config.yaml
n_layer: 8
d_model: 384
d_mlp: 1536
activation: "gelu"
norm_eps: 1e-05
positions: "learned"
attn_scale: 0.125
init: "uniform"
init_std_o: 0.0
init_std_up: 0.0236
init_std_down: 0.0
lr_head: 0.00936
schedule: "wsd"
z_loss: 0.0001
train_tokens: 921600000
MLP neurons of a small language model. Each row is named by its layer, matrix (up: input weights) and neuron, and shows model dimensions 256-383. Each number is 128 + 24 x the weight over its row's rms, rounded and kept within 0 to 255. Numbers have three digits each.
A block is one neuron, or neurons of one layer that tend to fire together. After each block is what it responds to, as a language model described it from the Wikipedia text at the highest values.

L2.up195:139130102150121154149103138131111121150099103147099078153110080130066110117129100148149110143130123122118114094094111131092086112128150144125124123124106148203154132106045135128141114142128113160128136098151095117092136092090132142126119098145158081146156128126099105158133140144141130138114118070057105109101146119100113133106177159068171177121124160158167141089111118119131129142109
L2.up202:157118147108097124139154138153107151124109148108115100135138134129108101092156081116136117127124105103120099125109131139078121109160146103144129113122111129131166105067142143151135122163139090139149143074092116142091131085113103157096147122118135127091126135145088135095131119104129084150112086126091155157119128117116119164107125112146136129097088106117177107126120153100124138126137
L2.up311:070107114139143112144132153108140127070139133108134122142141097076157120118151147122157071146175095143138161133119171116126146084152129133196144138118103186131111146154115128131122151123156089133126151119132132142114102132058155130124126109098125118062142102152070194109162154136101102130153120164111103123082159132110158108147137138120099109144123061142149140117110125121141138130143
L2.up313:125121132107138143168129087150117148120156108094122124131105165148141115109122094100112114193127176115155104124146117137128124133179118130153152077129088138134036159121172072120144136138138142148132134132147153107158183108120102162098135165161148104157081159128092173100099119136075155091155105119109142139113152131146128131147136088150099150129112132121147151099132121121129123136113
L2.up583:120098124117125191149152122169140126103135158121099096127138140101107131165161124126160145139163137140162119118093180122130097134147112146131102146152094175134118106109105136119157148140115116168161143122096116135086179082109120128129087123133118142086104141150088146144138167145118131103112119120086117136106102121128095112138139083057138159100112149132117155136076124105153081159153
L2.up587:140093100160107127135157083133121148116106102133144105127100139136092119146167113085132111114151142107113105116103099091138135136159124142129133145136120109120137161136118160122126175140203145159094086088162104124127140096142134139118135098134144090133126105164146100121130133157114125126151139095121142109109192147128143078132132141100141139111158134130139070080114140116153159112125
L2.up960:181150141119098091142127131089137117131127146118152126146171148118130135132134124116117124154155145137147156105134166123112116148101128127130152124153120103147174150118134153132139123123122168138117100148137102156156135132126113146182186140095120148072146172110093104111077137109116116162182122086096173128125149129128098142128133171122091162158107154144093097080108112129151127128074
L2.up1438:126134096160140096091160104095095137142112128128140126135133146145128120135157109119132125154135162122116109103130130161137122113116084127206119133180146128136175137084136134116137110107173131156142137100093107100121134089110128128134160178159108117132143156148127086123116126139136146130080091098096158180155155120154092096086127108158094125134174088136116168073117095149129133168082
Responds to: Paragraph-ending periods

L2.up33:092129129102134134152105129165122140113102140151078116102136123156097141120109124118192157118144110093103105151099103136119161142141130120136107099105107147120102111162164081101110145127145112176147128096103162162125144150081138142105146122142136146137098112139142126128163071099124154129091122093107139116124130097136148085114114144120131073151121102161161129125154131153136128133116
L2.up56:105119128132139163171118153140138135129120140172104168141159135153141183119104105115115142101125143120089101125108132147164154090088141146116101129129122155150179178122126092091096132133148105104150119143131157140133112137138135122155136162111118147178136164108169104153116101132122144109154126175164156103139100098105106111117147129078118061124117133116139133117114133133156143135119
L2.up253:082144106128139122144145131116107133100144138140088103147156082191116169128130135138098155132138094129111156118125165083163146131130102123163108156121157134116095150116164108160125126185126117122117123142121140126088087133117145124104137121133082142112158123179118146105146139133141135150113112130085147107129155125092124171106158106154062118094099095122102105100128138171146133140110
L2.up269:143159112082172170164147108157117130146104185113175143120119121114128196091112111114101097139180105124164143090112101124159172164127105150108117098162142109097128129072132145116124173086157129165120179155162100135146135136122142107128139151153109174118126131070119165114137078174165160119129112084083153125143141147145125129145133129167140133115122122157131120095149136166126131117109
L2.up274:134138110104146102167120132158098112103147119090122162138133080085094135092111127079117168177144120132075174101151109092129151112131144130135121104150104154139156114104118132106105177137102146124132111094130106167118116112119133141161135137116090096149132165125142154099144130123156143178087133169113165114138091140137131112080128117155149136135143124125108128139153116143112146100119
L2.up344:147127123117129143121102156142158090121116123137109166176094103146140139151147119113077124115109096122179102078148109119152112100130117142124187118104106129097145092146134107137128104139123136097115141143152147111111153136135112140165127144154134130164125104121135101112094159109076163110100142132124109140083082111153158135120137113142095097182108170094186152113129141119133179111174
L2.up944:089139104097119115119102141183123139099131126096080140147146110105140120135158152115164133123104120139114138135132169177129061130130130135124113151127110122117132097118174146103125131096144126132097116121119112140195165095140139123119184146113144102128113144108144141147126127117160115128155148112160141083108094095131136120142137114162176135128101128160134069117096124147149158103058
L2.up1471:113166101132111140094163110174122097102143167085136125123132132124125163156134084099115091138125147133101183133082130113143123102129158121133115126094113135139129141084131153143146112181116074127156118135142095110127073143140141144115090152157128081108125152104097113111150140138154162122131122148122114085092131161126135130131142099103140161119125099157140145144120138135155124102098
Responds to: Word-initial fragments of split words

L4.up1232:198125122097166149147039101127106133127152131151132124109142119104162097125129161119084118141137088132143102114138107089138154122098149107144134115118113085124132119147115128107087124172129095155130149151115166145129159087101137135177074147148125112116103144115125120118135153115127136124114094115139129120153120186121092070134091118106118120140085182144133150164111136184128107111079
Responds to: Word-initial subword fragments

L3.up208:085122126114121142126141094123078118124131066122100134094092164161097135097148116101127106147092132128121089167136124081135137154121148142157110116165108121130105109174155138167147161123176167136133141167127141124140123155133133170121144110125117152187093127164110174151129092151141134079118110132111098149133152134099078100122161124132091120112137175156120136154125099150144129115129
L3.up629:125128133144180119135086126120132119163110136115151171143128123149157170189115127127132161145159151145117093107154122137159092134137110087165121093150122174127127115133142145146119166168126166166114097138118112128154132096095130090100142098112133107199117153119128136105166174123129129086117141142160142107118165134125160126130127116133114103161120176111129120083137134122083136092118
L3.up731:177147125145138118101104123185116093126080124067137163127099139166104155202130113114139155134129127133085131108093127141157118137126171129103127112159109116139120130104150121154135131162149151117132120105144146100149142123113089153133170152074159134140149136150116117161136123129157137144097122114131135083093098128099129163147134067157125140161129133092155122162117131169171107100126
L3.up778:122154102157206145116137153102127135144094114110125116121079157100100152104098165124119101166139120105152097094124119117134115142122090110128121146149085097119077111139105117095118107144117185137157129137109110044124112134132095106116164124126170134154159137129102152121123136146117091134098174144111146129104108116113137124148110147132111159139116125138157147146104129142167128120064
L3.up802:103096170122137112115139175118096166151123071095154116169110121077155125160169134128109092140135099103122153179134114140143145128141093138137145154065095102150145105106140139110103133121139149125116167140104136135146139104157133130145140112105136118144121132101181129106128105142111157104158132074166130112181110151150057147117159128137152177116152136105123085143119150143144093108144
L3.up1169:119139144141135092141148159159117156103129111102136145137169093117113138146123148098159121140189137156110091142140156154131150099104171131164116102123077104107163101117133110131122110164123116145119103111167098134127142073098102126140156132101159154119114156126164147129111112124162096109126130155050136137105082124125082143113132131133147133154143083136119139140133129116148090126137
L3.up1237:158133130082165183188130097128130100109141116121122139168143125096111104137131130164137123148180131107096084185113113175141101156139131116117144131135159136142144094152101142146116154119106133099098113134117102148122142143152184109124141124093145098098119132147143138134114092104128144143109144160147106159131108140139137105127108107122108131142096136156133131112150124122152079150165
L3.up1529:182134132164092145075092097108107132097133100146162124099122140115112140129157127097143115147144104157117121098114095114125156115107155125136128150161149134152138101110183099107138121119125136087105129126162173156128162135123139094116120140153160147131154129110125149137115112108124133059172100150118134106128113066081142157074168124134094087149139145143114094119128141170135086107142
Responds to: Word-initial "gre" fragments

L4.up608:099100130109170087165171098098154126152112096138092087161117103188119100128132124137146127104112129127123175115073160135138074162157088137126141156112153130165149121120108134085137096132117136192114117098162185098136132099144113089119116147138186094101145098145108112123124140174143069167117122161107144145127102138137134119120137133104141146119147086130115148110119157144151180134119
Responds to: Paragraph-final punctuation

L3.up51:136122107135145124146164092139153143096170083119128112120151099146109129099091101093119129127101143126143154082112139102141082161170125126150120138115138128129122171107125159110148145123161123112122135087128143106119110160121105158129102114120187101144112139092082132115128126145111088132116132168124154112104127125125108124134085116132126127149157143135166158115129137133102111107120
L3.up213:179152148090113200153145078104122164165178134152134135127110142145137131149128129100107108145137176131139153088136168126118147136131135153118097136141112111108143118110140154079108130159127100141148117141123154126124149148156133128081125101171151126132159137131089100176130087135144139129126146114110104097146130096108141127124120131158120128135141137108114145095154106126138117121122
L3.up566:074136085102133117134121112163141162157129158109132102122202136128114157115167111130119047115153136170143115151144103097154121104136134140136138083154085091166134103163144143163122111122129161126143169133156136119111114142123140183140110117126126122136105165149127133140120119122120169098139128116133115158125154148150110139132117087142162167131147125125126107188087161113164117093108
L3.up642:127135100073124107098115159136124114142076165122161123132098138121133169099092156092135108146110123106115146114083134112133106104126119123153163134146130118124139109133096127144095116139162120112126136104174146100102124155178144097117100092136140093132107114123109117129152169105105117121136139144123130126123127145113130099122168146155124148118096066111119104140139126166123096141112
L3.up809:112122114108159096120142155108091109120132138059095087120139146133136131140111093132138095135123111104146163150124131146119128140121107103149115174085126129163154165134122149110120116158128131140117111137174152101156151082155095145124119136164115115147085146111096146165103136133140104176125117143073126115101167104140130108113094115132124141119165113117168103115144135117120140148150
L3.up946:096101105143116115121119120103112116157157100105098127114142136140165119087098178143136121153103138075112152117100152106098127126151136151117102114113131156117129131122103138123102106161138096102116117143127082102107124109131165137131136151123138108092116136145153154090093156113134145160104154106130162102102129137145154196175146109126162128122165144128153126138095162120111119151155
L3.up970:109095079123088104134180138132108110137164147091115132113150117144115173114098085142137097110142140109147167145138099086122137159136151139159112158176157144149147137100127111138154136138141084146128127140157138177139141138122194112111127116131148138119111127165122144087120116163157090114141148123136119112145143110138103144133121095108143124114115106134171129139090143136137122170098
L3.up1189:125130141138163118154151157131156143128106114119108094146140140134159125100131106122146123131118112106157134091132140114080174125153147104124119132091121139128127132125160164094086137147121156098165143123110085142133117167072105126134136167119115100106130106154081166103148141093126125150135092118097144132119119123120109118109118147122153150127166127134142136115156110138149125134125
Responds to: Paragraph-final periods